config = dict(
    n_layer=15,
    d_model=160,
    n_head=4,
    n_kv_head=4,
    head_dim=32,
    d_mlp=640,
    vocab_size=14451,
    activation='gelu',
    norm='layernorm',
    norm_place='pre',
    norm_eps=1e-05,
    positions='alibi',
    qk_norm=False,
    attn_scale=0.177,
    bias='all',
    tie_embeddings=True,
    parallel_block=False,
    init='normal',
    init_std_qkv=0.0395,
    init_std_o=0.00722,
    init_std_up=0.0395,
    init_std_down=0.00722,
    optimizer='adamw',
    lr=0.00185,
    lr_mult_o=1.19,
    beta1=0.9,
    beta2=0.99,
    lr_head=0.00732,
    grad_clip=2.0,
    warmup_steps=570,
    schedule='wsd',
    decay_fraction=1.0,
    decay_shape='cos',
    final_lr_fraction=0.05,
    batch_tokens=16384,
    seq_len=256,
    doc_mask=True,
    train_tokens=173800000,
    steps=10608,
    dataset='wikipedia_en',
)
MLP neurons of a small language model. Each row is named by its layer, matrix (up: input weights) and neuron, and shows model dimensions 16-79. Each number is 50 + 15 x the weight over its row's rms, rounded and kept within 0 to 99.
After each neuron's rows, "fires on" lists the tokens most often at its 100 highest values on Wikipedia text that the model never trained on.

L8.up402:25 32 74 49 27 46 61 39 15 63 63 65 77 26 62 60 45 32 51 60 44 73 43 29 59 50 28 58 42 46 67 45 25 54 61 61 30 50 06 55 68 43 30 54 16 30 65 49 46 56 80 72 43 48 40 61 64 29 58 59 25 25 34 37
fires on: " |  |", " |", ") |  |"

L9.up526:54 54 74 60 55 37 56 51 60 78 50 34 56 32 41 49 28 43 62 45 43 55 39 71 54 35 47 30 41 30 58 43 54 60 75 47 29 34 57 49 61 59 46 58 50 38 55 28 51 73 64 79 40 65 31 55 23 40 59 42 28 49 20 61
fires on: " | ", " K", "″N ", " |  |  | ", "| L", " E"

L4.up529:49 61 68 49 15 25 36 82 50 55 58 54 62 43 63 32 57 30 55 27 28 47 58 82 56 62 32 46 64 48 48 31 85 61 54 67 36 48 45 52 66 47 26 50 33 59 53 33 54 65 47 44 40 65 65 37 76 43 94 63 27 42 65 49
fires on: ".", "\n"

L3.up273:39 49 83 39 25 31 44 30 92 42 59 41 44 07 37 72 67 13 51 60 45 59 49 79 43 44 59 50 42 66 66 74 51 61 35 56 50 42 56 40 52 78 62 66 55 46 44 56 67 31 57 62 55 35 71 51 33 47 48 44 58 33 41 42
fires on: "ed", "es", "ing", "es were"

L2.up596:66 46 41 38 22 56 61 66 60 41 84 57 67 78 79 53 53 21 46 59 40 41 58 41 76 49 43 43 45 67 44 70 59 20 36 55 51 09 30 38 37 58 58 53 24 57 47 48 54 70 54 43 75 26 46 61 73 50 49 71 61 83 62 76
fires on: " time", " first", " round", "na", ", then", " | No"

L2.up425:62 52 63 27 65 52 28 41 47 55 47 53 45 40 33 56 43 61 48 47 51 34 45 52 43 48 69 60 51 40 68 33 11 80 62 65 63 51 44 53 24 62 48 62 63 40 39 47 46 41 31 71 48 64 51 84 28 56 42 45 47 70 32 51
fires on: " Sp", "V", " Dec", " Qu", "sp"

L3.up409:39 50 63 40 40 59 56 42 48 65 61 57 46 64 62 55 62 66 32 53 62 54 71 74 69 71 66 21 52 51 46 58 16 44 40 75 51 36 28 49 76 54 42 52 30 55 60 46 76 76 77 47 31 71 80 55 50 58 42 66 55 53 47 65
fires on: " | ", "; ", " s", " | — | —", " t"

L4.up214:52 43 67 41 49 52 21 56 70 64 45 36 45 47 59 46 51 35 42 46 24 47 34 46 47 29 30 40 74 43 66 32 27 71 65 40 41 37 30 27 72 52 62 47 46 40 31 45 61 74 36 46 27 53 61 45 67 36 77 70 64 30 54 50
fires on: " the ", "-t", " and ", " ", " and s"

L2.up86:67 52 61 25 60 43 52 65 25 45 38 61 51 58 42 46 39 57 22 59 47 25 41 83 44 28 71 61 46 49 76 26 53 73 51 49 44 64 43 83 54 39 45 60 67 38 14 56 57 34 41 70 56 79 48 66 22 59 78 47 63 42 48 27
fires on: " Sp", " | ", "V", "ev", "ok", " Dec"

L2.up135:57 64 77 17 47 25 41 36 64 24 32 55 71 55 70 58 25 55 60 19 55 65 50 55 55 48 56 41 63 45 31 72 59 54 42 71 53 60 51 69 53 57 42 81 52 54 66 49 44 49 36 89 64 46 88 54 43 33 66 64 23 60 37 81
fires on: "\""

L3.up117:67 39 42 47 68 49 39 65 39 37 40 43 69 54 61 43 32 51 76 40 44 55 49 42 62 66 37 52 44 46 36 70 52 44 32 62 39 51 37 63 62 52 54 20 35 59 46 55 71 72 49 37 74 46 45 45 68 86 46 77 51 79 56 39
fires on: "9", "6", "8", "7", "4", "able"

L12.up481:56 49 92 48 11 35 77 57 32 40 36 48 46 45 67 49 55 41 55 47 57 68 66 59 61 40 53 48 62 73 75 30 39 58 54 54 68 45 53 67 38 43 56 70 48 37 36 51 45 40 56 54 36 78 46 47 58 56 53 59 31 43 42 66
fires on: "\n", "\n\n", "e"

L10.up442:55 31 60 43 36 63 38 71 59 73 47 64 59 49 36 79 36 45 49 27 63 41 40 38 80 60 47 21 57 37 51 39 50 62 54 55 62 43 44 44 66 26 51 43 37 41 60 42 47 75 65 53 52 44 63 22 58 49 53 34 14 48 71 54
fires on: " | ", " |", " |  | ", " |  |", "0"

L2.up66:60 73 52 23 44 58 31 50 52 51 55 78 25 47 50 59 42 54 53 27 40 49 48 43 57 51 37 33 29 29 74 41 30 68 60 45 62 49 29 49 73 29 27 51 37 51 54 25 48 91 52 50 43 67 51 62 69 36 54 23 64 62 27 60
fires on: " | ", " | H", "-h", " k"

L8.up320:54 53 56 23 36 28 44 58 50 57 31 55 35 43 59 49 56 55 58 49 42 52 56 33 73 50 41 58 54 56 32 46 57 33 59 58 42 71 34 67 95 35 49 59 34 45 62 25 33 45 73 44 69 49 36 46 66 52 86 51 54 40 65 44
fires on: "\n", ".", "\n\n"

L12.up124:65 29 69 41 24 52 42 69 42 57 54 58 55 49 63 51 51 50 69 63 56 56 57 42 52 34 43 52 57 46 53 65 20 47 44 65 72 61 33 40 53 44 68 65 52 39 60 47 59 45 65 46 50 26 52 47 36 51 59 71 42 63 31 38
fires on: "-s", ", s", "- S", " and s", " \"s", " to s"

L4.up548:44 46 50 52 50 56 37 48 25 46 60 45 31 36 71 74 48 25 45 47 22 55 78 55 45 37 41 48 46 57 58 34 52 75 69 64 41 58 47 55 91 48 53 60 35 33 62 27 35 75 55 26 44 49 46 56 55 55 68 55 40 46 54 13
fires on: ".", " A", ","

L6.up493:66 63 69 29 68 70 55 59 54 70 48 53 42 67 68 59 13 38 41 03 49 61 49 28 59 67 31 49 70 47 58 60 46 52 47 66 62 56 40 36 71 61 59 54 37 44 41 23 65 61 74 42 26 64 74 41 49 66 64 64 41 52 36 57
fires on: "ate", "ory", "ual", "ary", "ency", "al"

L2.up635:62 55 64 09 67 64 64 45 21 38 49 71 45 49 31 38 32 49 56 63 38 46 36 85 59 75 43 49 51 38 38 58 29 50 40 72 28 50 63 46 60 59 46 55 52 64 60 23 30 39 71 42 23 59 38 41 73 54 51 45 42 75 41 49
fires on: "one", "ody", "ury", "eek", "ins", "atch"

L12.up139:41 57 29 57 37 49 56 58 46 30 46 43 67 49 74 46 75 39 43 19 57 53 45 76 75 39 31 59 55 86 61 27 67 53 44 62 44 52 43 45 55 52 72 61 45 32 41 50 53 73 55 70 42 63 55 24 82 22 70 33 47 71 52 65
fires on: "1", " an", ", an", "- An"

L6.up185:33 45 74 48 72 52 43 49 52 84 54 37 33 72 42 46 55 41 47 53 47 60 45 81 76 76 42 14 95 55 48 45 41 48 41 49 41 25 23 56 68 37 41 66 58 43 43 30 56 43 73 40 77 52 52 34 63 43 55 59 44 46 52 20
fires on: " is", " was", " is ", ") ="

L12.up133:65 53 33 38 44 62 54 76 47 62 52 71 37 78 59 58 64 50 62 58 34 41 60 59 40 26 38 45 49 56 63 31 50 56 41 40 48 59 52 66 60 27 31 50 27 40 69 55 62 65 78 61 19 56 73 53 03 49 43 63 45 38 64 70
fires on: "A", " sub", " (A", "ong", " | U", "-A"

L2.up334:56 62 53 39 44 14 78 33 52 56 50 52 51 42 35 38 63 44 49 62 29 50 57 65 27 54 44 67 64 65 58 48 28 63 79 69 49 45 58 53 50 60 28 36 54 34 34 56 23 55 71 54 63 68 52 69 62 64 50 34 55 48 27 83
fires on: "U", "-", "X", "one", "- Y", "u"

L10.up563:51 52 60 34 34 43 43 59 31 45 55 47 52 42 47 54 17 61 29 41 54 37 63 56 35 61 54 46 40 27 40 68 44 66 62 50 55 41 55 70 39 42 56 22 28 60 53 42 69 56 50 45 43 37 25 69 87 72 48 52 48 67 51 36
fires on: "',", "'", "' (pen.", " goals", " poet"

L6.up111:51 43 70 55 49 24 43 42 52 50 43 29 83 42 38 70 58 47 19 77 68 44 58 39 49 84 72 55 83 58 66 23 52 49 54 56 47 57 15 54 70 65 41 64 48 46 36 32 56 69 44 29 48 42 32 57 26 27 48 38 53 58 77 25
fires on: " ", " at", " Stadium;", " der", " % | ±% |", " elections"

L8.up474:49 65 44 62 49 59 43 74 59 65 48 33 42 58 47 27 26 38 52 35 70 47 67 50 45 33 43 72 42 51 28 72 77 57 42 58 36 41 66 37 58 60 54 35 52 39 50 51 75 31 49 32 26 43 49 39 75 38 61 46 55 73 73 49
fires on: "as", "ator", "ones", "ants", "em", "ash"

L10.up105:41 42 72 59 32 62 54 59 33 23 26 68 16 60 49 25 47 43 49 50 45 06 41 46 63 59 39 40 56 42 79 79 63 55 62 55 52 55 27 60 70 56 54 48 45 30 84 56 50 72 29 65 52 77 44 51 71 55 42 33 36 59 42 53
fires on: " N", "=", ", N", " (N", "),"

L9.up567:50 60 34 56 66 45 61 64 29 83 75 57 45 55 60 55 28 52 56 38 44 45 65 37 31 49 16 70 41 36 80 59 71 34 57 42 54 51 43 62 49 58 36 31 36 55 66 19 63 41 96 47 64 23 42 71 54 46 48 84 28 75 55 51
fires on: " out", " down", "\\", " off", " over", " up"

L10.up114:54 51 50 42 40 31 44 89 58 52 64 45 33 74 23 63 51 48 48 37 50 27 99 50 74 25 59 60 55 30 35 67 67 54 51 61 60 47 47 74 38 51 39 43 43 66 44 47 59 34 72 42 25 59 52 52 59 71 40 56 36 77 39 10
fires on: ":", ".", " | +", " se", " Se", " | "

L10.up391:38 59 36 32 49 49 63 68 56 45 51 53 57 67 64 49 43 38 61 43 51 53 73 55 38 35 24 42 26 28 35 52 54 52 46 20 38 85 59 74 64 37 51 20 50 50 37 21 59 53 81 51 30 48 75 41 51 29 75 53 36 50 45 57
fires on: " up", " '", "ong", " out", "ung", "-in"

L2.up206:58 57 51 40 36 54 51 52 72 65 58 56 43 17 47 41 45 32 52 50 36 54 40 66 47 47 71 73 57 46 25 70 57 61 45 46 48 32 61 60 71 57 50 55 68 33 33 61 49 67 56 48 67 09 53 55 69 36 49 69 33 43 50 27
fires on: "ed", "ed and", "ions", "ed, and", "es were"

L4.up155:30 28 39 22 36 74 45 30 53 46 67 30 58 53 53 53 93 16 48 51 52 78 99 44 58 68 65 25 45 53 39 33 63 46 38 62 69 51 59 30 52 45 48 40 24 45 25 48 52 20 82 44 49 26 43 38 55 33 48 34 58 66 55 34
fires on: "'s"

L10.up347:37 32 45 48 55 47 60 41 36 35 34 29 74 53 63 34 76 53 52 47 59 53 48 43 79 40 34 47 58 27 38 08 55 52 48 62 38 58 47 54 68 42 52 68 54 48 29 45 62 51 66 59 43 44 39 55 95 75 55 47 56 86 63 43
fires on: "1", " You"

L9.up255:45 50 46 28 41 40 44 56 39 37 19 68 55 78 40 55 37 54 37 60 42 48 52 49 53 59 47 46 54 45 67 41 52 57 40 80 32 50 42 95 72 34 35 44 54 69 55 56 55 47 80 38 45 50 43 30 23 76 53 54 48 64 26 29
fires on: ".", ":"

L10.up542:42 55 66 44 52 60 51 43 53 50 49 61 76 46 53 29 30 32 59 59 58 45 57 61 66 60 40 30 55 56 49 31 52 46 54 31 56 66 32 58 51 66 58 52 65 49 38 47 53 48 38 72 55 68 50 36 62 47 53 45 49 43 48 72
fires on: " the", " The", "-c"

L9.up81:48 45 66 41 56 39 39 63 60 38 69 65 86 19 68 63 24 40 62 38 25 54 33 52 43 24 46 42 61 32 55 39 45 80 62 28 68 42 15 50 53 44 68 50 41 63 47 39 55 27 48 55 41 68 41 59 64 30 63 54 64 34 56 72
fires on: "-", " ", "-s", " the "

L9.up29:45 44 54 40 15 58 50 52 49 38 33 57 59 73 57 33 40 22 34 37 55 83 62 58 37 46 56 34 46 66 43 22 37 75 44 61 67 68 38 93 87 43 40 52 53 53 50 43 69 15 48 31 29 59 60 26 26 54 37 55 64 62 39 52
fires on: ":", ".", "–", " interview", ","

L6.up128:55 48 64 53 40 45 59 54 33 65 37 62 28 52 42 56 28 37 58 28 68 58 53 48 61 75 78 32 64 61 39 54 29 43 44 45 62 41 62 67 60 59 55 74 60 45 68 52 58 48 69 72 09 36 46 16 27 51 59 80 46 62 41 54
fires on: " of", "al", "ate", "ous", "se", "ine"

L9.up621:49 64 65 62 39 69 31 61 40 61 47 37 39 38 67 42 71 55 77 63 47 56 40 42 82 64 73 32 28 80 67 50 35 53 21 50 36 38 43 53 66 29 41 56 52 40 38 35 37 88 63 70 42 49 47 47 37 46 50 40 51 56 41 32
fires on: ", a", " sh", ", A", " and a", " a"

L6.up427:68 66 69 76 62 12 53 54 31 37 31 51 63 42 39 63 79 49 27 61 51 61 53 65 41 29 55 52 41 72 60 58 47 34 43 50 51 36 46 74 50 47 33 36 44 69 36 32 48 40 38 72 44 81 45 32 42 76 76 46 20 55 36 40
fires on: " | ", "az"

L9.up634:45 57 38 77 62 46 41 40 67 41 57 55 30 43 46 78 31 47 23 36 32 46 81 43 37 81 40 38 60 61 18 53 43 22 52 51 50 43 43 51 69 59 26 53 60 45 59 42 44 75 58 53 49 73 36 41 16 67 59 53 43 51 35 40
fires on: "1", " ", "–", "un", " T", "ak"

L12.up612:69 45 61 23 40 64 52 56 51 59 65 74 59 64 74 24 27 21 47 53 53 30 83 70 57 29 55 41 71 43 67 35 38 50 57 51 69 25 40 59 52 46 51 60 70 24 65 59 68 68 61 47 34 42 54 58 55 39 67 51 49 55 48 65
fires on: " s", ", s", " a s", " to s", " of s"

L8.up195:43 61 61 42 27 50 53 64 63 38 41 50 68 70 39 47 21 34 50 65 38 52 67 49 61 55 35 55 56 27 35 29 37 63 44 67 57 40 18 90 86 43 43 49 51 50 60 38 62 62 81 50 30 51 44 38 61 53 49 69 34 52 35 27
fires on: ":", " ===", "' ", ".", " | +", ") | −"

L12.up561:26 44 64 46 40 74 42 53 52 51 43 17 51 75 69 50 49 55 67 34 83 72 57 22 61 49 38 73 28 62 58 43 61 61 40 67 33 53 50 56 58 37 36 41 38 79 42 53 60 56 91 53 42 65 60 60 17 78 50 45 39 68 34 34
fires on: " a", " as a", " | ", "ing a", ", a"

L6.up59:47 33 51 47 23 78 56 37 67 54 72 56 67 95 67 26 55 24 36 39 41 45 72 80 81 38 58 44 76 45 50 51 64 30 43 42 38 51 60 65 65 57 52 43 65 50 32 36 56 61 58 49 44 41 37 53 70 38 69 67 37 61 44 59
fires on: " first", " once", " last"

L9.up510:51 61 80 49 50 66 66 54 18 49 52 72 63 40 51 47 47 27 35 46 62 21 78 47 63 44 48 57 51 63 71 22 59 66 57 64 51 43 32 37 66 64 50 56 66 30 42 37 38 38 36 55 34 61 50 51 77 38 61 30 55 43 44 26
fires on: " P", " S", "| S", "- S", "| M", "- M"

L12.up88:53 39 40 43 55 59 44 32 22 29 54 46 75 57 56 29 37 62 51 51 47 55 44 61 76 47 61 32 39 60 30 14 55 54 52 49 33 38 29 41 52 42 57 52 57 29 15 55 33 34 52 45 48 69 79 37 76 54 33 66 47 89 58 54
fires on: "1", "2", " one"

L4.up515:33 38 38 59 61 33 46 38 52 27 49 32 48 51 66 38 33 34 55 50 51 49 64 64 57 49 54 43 37 49 37 89 71 31 24 55 38 46 45 56 57 73 37 54 28 49 46 52 80 55 55 55 41 52 55 29 28 86 60 53 44 28 56 16
fires on: "se", "ages", "ers.", "ers", "20", "es."

L9.up582:36 59 62 65 49 48 35 49 56 65 47 24 69 41 48 57 59 48 32 48 57 47 70 69 23 69 75 70 56 55 53 60 29 55 47 53 78 85 53 75 32 63 52 55 51 57 20 38 31 55 32 67 34 63 27 56 37 49 60 40 69 85 48 46
fires on: " "

L4.up244:40 60 35 31 54 57 68 51 76 41 49 64 52 29 58 63 50 71 28 49 41 57 58 51 51 52 20 30 59 57 47 61 58 48 55 61 55 39 37 13 49 73 51 51 65 43 60 42 52 67 44 65 59 73 65 42 72 80 73 67 65 51 25 55
fires on: "-", "ian", " T"

L4.up195:61 87 35 43 47 54 61 42 54 39 40 35 51 65 44 39 35 38 53 42 62 58 43 40 75 82 34 53 49 53 40 48 59 70 57 73 35 42 23 53 67 41 75 32 37 69 52 66 43 53 74 44 69 44 57 66 64 70 46 82 54 44 57 56
fires on: "4", "5", "3", "it", "2", "8"

L6.up212:59 50 55 06 33 51 58 62 55 28 49 89 45 49 68 29 32 41 56 25 55 67 49 39 15 54 33 91 56 59 58 35 54 35 58 48 66 19 19 58 74 47 41 55 42 42 55 29 63 35 46 18 61 58 52 32 60 26 39 52 41 31 30 41
fires on: "–", "-", "==", " and ", "8", "5"

L9.up167:50 78 44 42 49 42 40 34 73 68 36 71 68 80 61 43 18 43 59 48 53 20 73 56 27 71 31 51 59 34 56 58 63 59 57 43 47 43 45 69 56 65 46 31 37 56 35 52 48 39 56 33 20 52 30 72 42 57 70 20 63 30 81 47
fires on: "–", " pm", "p", "ip"

L4.up270:60 63 57 20 54 35 57 57 27 27 37 61 59 86 62 58 17 51 57 26 56 63 31 45 58 51 33 53 66 10 49 47 60 45 43 74 39 57 48 73 76 52 57 58 36 66 67 69 57 44 38 49 81 47 90 81 64 36 76 77 38 47 52 66
fires on: "\"", "ers", "===="

L4.up233:49 55 53 57 58 38 47 23 44 29 10 54 49 41 73 58 84 54 52 48 53 83 71 75 52 68 75 52 56 70 59 55 47 52 42 56 80 48 42 71 50 61 39 59 68 58 22 60 43 65 43 48 65 47 37 33 37 47 50 51 49 46 33 59
fires on: " | ", "1", " ", " A", ", "

L2.up157:60 64 75 59 45 30 54 32 33 68 61 47 34 66 57 18 71 31 53 45 46 51 38 34 47 41 53 62 64 38 45 73 55 17 57 42 48 42 54 54 72 62 36 46 31 40 30 32 61 43 71 55 53 60 53 57 55 80 66 72 51 77 44 64
fires on: " position", " version", " to have", "ently", " D"

L10.up138:44 66 88 26 48 54 73 47 27 39 73 74 60 61 67 21 77 57 45 61 44 36 43 77 65 70 64 40 50 59 48 46 43 60 61 67 36 30 60 68 58 64 74 62 42 44 44 43 36 70 35 39 57 46 27 62 58 42 47 36 48 49 28 41
fires on: ", B", ", T", " in B", " B", ", M", " T"

L12.up611:79 56 61 64 46 47 51 67 50 48 17 69 49 33 22 37 74 37 52 64 51 62 64 60 65 62 71 48 72 75 69 32 12 61 28 43 73 52 22 46 48 46 43 60 66 36 48 47 62 81 38 72 42 71 54 21 39 80 62 44 44 43 51 55
fires on: "\n", " Q", "\n\n", " N", " made", " P"

L4.up113:33 57 71 50 66 46 57 74 44 47 37 29 36 69 51 35 38 39 62 41 41 75 51 39 68 79 39 15 43 51 48 61 30 48 40 60 55 74 33 61 75 52 53 41 36 71 51 68 74 43 48 72 44 13 60 47 44 58 50 51 73 23 37 48
fires on: "2", "ing", "ate", "age", "ain"

L8.up342:56 60 57 75 57 16 43 36 13 35 70 57 50 38 49 44 66 75 27 50 55 64 86 65 66 40 60 49 62 59 81 47 50 67 26 59 53 68 42 71 58 65 52 60 51 25 43 29 54 58 56 70 26 47 31 52 28 65 60 67 41 58 24 53
fires on: " |", "|", " July ", " | May ", " The"

L9.up322:41 56 72 35 44 43 53 38 32 50 45 62 90 26 43 58 43 31 55 35 54 51 34 34 48 51 37 28 59 53 52 34 60 38 51 44 50 46 21 69 91 29 37 62 32 32 56 51 47 71 83 64 47 47 80 60 80 25 64 55 30 42 52 58
fires on: " ===", " |  |", " |  |  |", ") |  |", " statistics=="

L9.up352:31 74 46 22 15 39 76 73 32 44 51 50 57 49 62 52 61 49 37 33 71 62 41 39 47 28 34 62 52 67 65 46 38 69 76 69 51 36 47 76 65 24 13 62 30 74 45 41 42 64 62 59 49 79 42 67 59 30 39 53 40 35 28 59
fires on: " |", " | ", " | D"

L12.up586:52 69 38 53 40 61 27 50 54 59 61 44 60 74 56 21 53 26 33 21 39 57 30 43 62 32 51 60 49 35 60 47 53 47 52 46 34 73 53 48 43 46 16 53 60 63 57 48 56 76 57 63 30 46 55 55 56 43 39 76 52 68 40 51
fires on: " or", "/", " an", "y", "I"

L9.up385:53 77 56 41 45 46 28 80 20 48 28 57 47 34 66 63 59 60 41 58 86 45 72 53 55 59 43 62 39 51 66 39 46 58 77 82 86 53 45 32 56 34 45 63 34 59 18 53 67 55 47 56 37 71 50 50 17 74 57 40 42 26 50 32
fires on: " | ", "HL | ", " | +", " | −", " directed by", "."

L4.up551:60 46 68 55 66 27 49 36 61 26 38 66 53 35 70 38 29 37 54 44 49 43 65 63 48 51 17 53 43 38 36 52 61 57 68 60 37 49 18 80 80 46 60 46 23 47 32 50 34 56 67 46 55 83 56 37 57 42 70 75 27 37 34 40
fires on: "\n\n", "."

L8.up322:29 39 75 58 49 56 82 55 45 48 34 44 58 44 37 54 92 51 36 32 71 58 55 51 38 73 67 54 63 33 55 39 66 73 43 60 66 59 43 43 51 82 43 56 55 53 49 35 31 55 58 23 39 72 25 51 40 37 58 61 46 74 34 48
fires on: " ", " F", "ed", " B", " De", "od"

L4.up446:37 68 72 51 30 30 41 27 37 49 15 42 64 74 46 56 44 27 38 61 39 44 80 70 53 42 45 49 59 46 64 24 40 44 70 59 39 41 43 79 90 48 52 40 54 42 55 15 54 52 42 39 47 56 52 68 51 18 61 50 14 40 46 58
fires on: " He", " he", " it", ".", " It", ", he"

L3.up150:64 83 42 46 40 52 64 57 75 71 50 62 36 40 31 38 43 61 37 73 41 57 76 58 27 32 53 56 52 49 38 33 67 58 56 85 38 48 42 18 49 67 47 46 58 59 59 69 53 29 62 51 65 24 72 63 47 52 67 61 50 39 59 48
fires on: "ary", "A", "ial", " primary", "stream", "ana"

L8.up295:63 38 68 45 17 30 62 36 56 62 71 48 63 62 45 58 30 11 46 54 51 57 63 29 58 58 48 33 63 55 70 27 48 57 52 56 81 48 12 69 67 50 50 56 32 47 37 61 64 48 70 35 31 57 66 70 67 67 42 32 59 47 49 29
fires on: "ic", "ing", " of the", " of", "istic", " for the"

L3.up425:60 66 84 33 58 32 74 69 81 55 47 41 78 56 57 14 59 57 34 39 54 54 57 27 64 43 57 35 67 53 46 43 33 54 50 71 46 51 20 82 47 51 61 43 38 59 31 25 55 64 39 50 60 72 62 24 45 50 97 70 79 49 48 68
fires on: " f", " F", " comp", ", f", " | W", " and f"

L2.up554:51 36 38 25 29 75 52 49 70 70 32 29 49 34 36 50 36 34 47 44 45 61 51 42 73 61 73 55 64 42 58 23 62 45 37 67 80 72 29 52 48 49 52 63 36 46 40 29 71 61 61 87 55 28 38 42 56 77 52 59 70 48 19 58
fires on: " one", " his", " his first", " her", " another", "0"

L4.up1:49 70 86 27 73 15 61 63 43 60 29 61 39 57 99 64 57 40 23 59 46 70 55 68 66 37 32 41 63 64 19 31 68 89 65 61 24 40 24 65 52 40 39 62 49 37 62 21 64 41 54 53 39 72 63 47 58 43 51 53 73 30 47 35
fires on: "\" |", "\" | ", " and was", ", and was", " was"

L2.up14:68 28 54 70 59 42 74 63 46 37 62 65 32 40 59 44 49 30 24 57 49 74 73 69 38 52 63 32 70 46 31 42 40 62 29 50 23 57 51 55 34 49 60 31 42 36 46 48 51 33 55 69 42 38 56 14 69 43 81 66 52 57 57 32
fires on: "ion", "ed", "il", "ry"

L10.up608:36 73 69 55 14 44 71 40 33 53 49 57 75 46 71 59 47 51 31 61 50 65 39 63 42 37 44 47 29 48 54 39 48 46 68 70 37 21 32 59 50 30 33 29 35 79 51 52 60 52 37 44 49 70 34 59 45 44 36 51 40 45 36 51
fires on: " |", ",", " | "

L2.up166:42 46 51 48 66 47 48 55 31 70 24 51 47 64 54 44 23 31 53 54 49 51 42 93 59 74 46 43 42 26 59 20 66 77 62 64 40 52 68 71 56 45 42 24 60 39 55 58 64 49 73 25 27 54 38 55 57 47 35 62 35 48 40 45
fires on: "op", "ome", "ey", "and", "of", "her"

L2.up259:33 62 70 56 36 38 44 28 46 49 45 53 34 74 76 49 34 31 46 35 49 39 67 57 54 47 49 39 26 78 34 43 44 72 56 64 24 26 52 56 83 27 57 46 24 43 64 36 56 61 66 27 56 68 51 27 39 54 61 59 40 37 41 59
fires on: ".", ",", "er,", "ers."

L4.up87:27 75 55 52 22 46 43 62 59 49 40 65 62 56 71 38 75 61 67 44 55 27 58 79 34 42 47 46 51 45 69 57 26 65 49 66 54 59 49 60 82 64 49 53 23 48 29 27 23 62 52 41 41 43 29 28 60 26 79 42 14 46 45 46
fires on: ",", ", S", " in", ", F", ", N", ";"

L2.up439:40 85 56 37 55 56 64 55 31 47 15 74 48 70 70 39 40 72 50 72 52 32 36 55 36 70 49 50 34 57 40 44 74 49 48 54 47 50 55 71 55 33 22 48 44 64 59 32 59 60 70 34 18 55 50 51 82 65 46 58 46 69 51 63
fires on: "one", "ome", "ones", "ury", "les"

L3.up218:41 79 66 27 51 39 52 47 39 47 55 55 55 57 78 22 48 34 67 23 56 44 37 40 53 59 44 44 47 55 47 24 52 65 58 54 48 46 36 73 68 48 40 78 38 37 50 35 37 64 37 47 65 71 37 54 47 57 59 51 55 49 49 41
fires on: "B", "b", " | B", ": B", " in B", ", B"

L12.up249:58 51 49 22 38 39 47 48 74 58 51 32 81 60 64 23 28 50 63 49 52 41 62 40 77 33 58 20 41 58 53 55 31 45 33 54 56 20 36 47 55 48 26 39 74 57 53 51 79 52 47 71 68 60 75 46 58 46 43 70 50 54 60 61
fires on: " v", " ", " f", " of f", " and f", " of "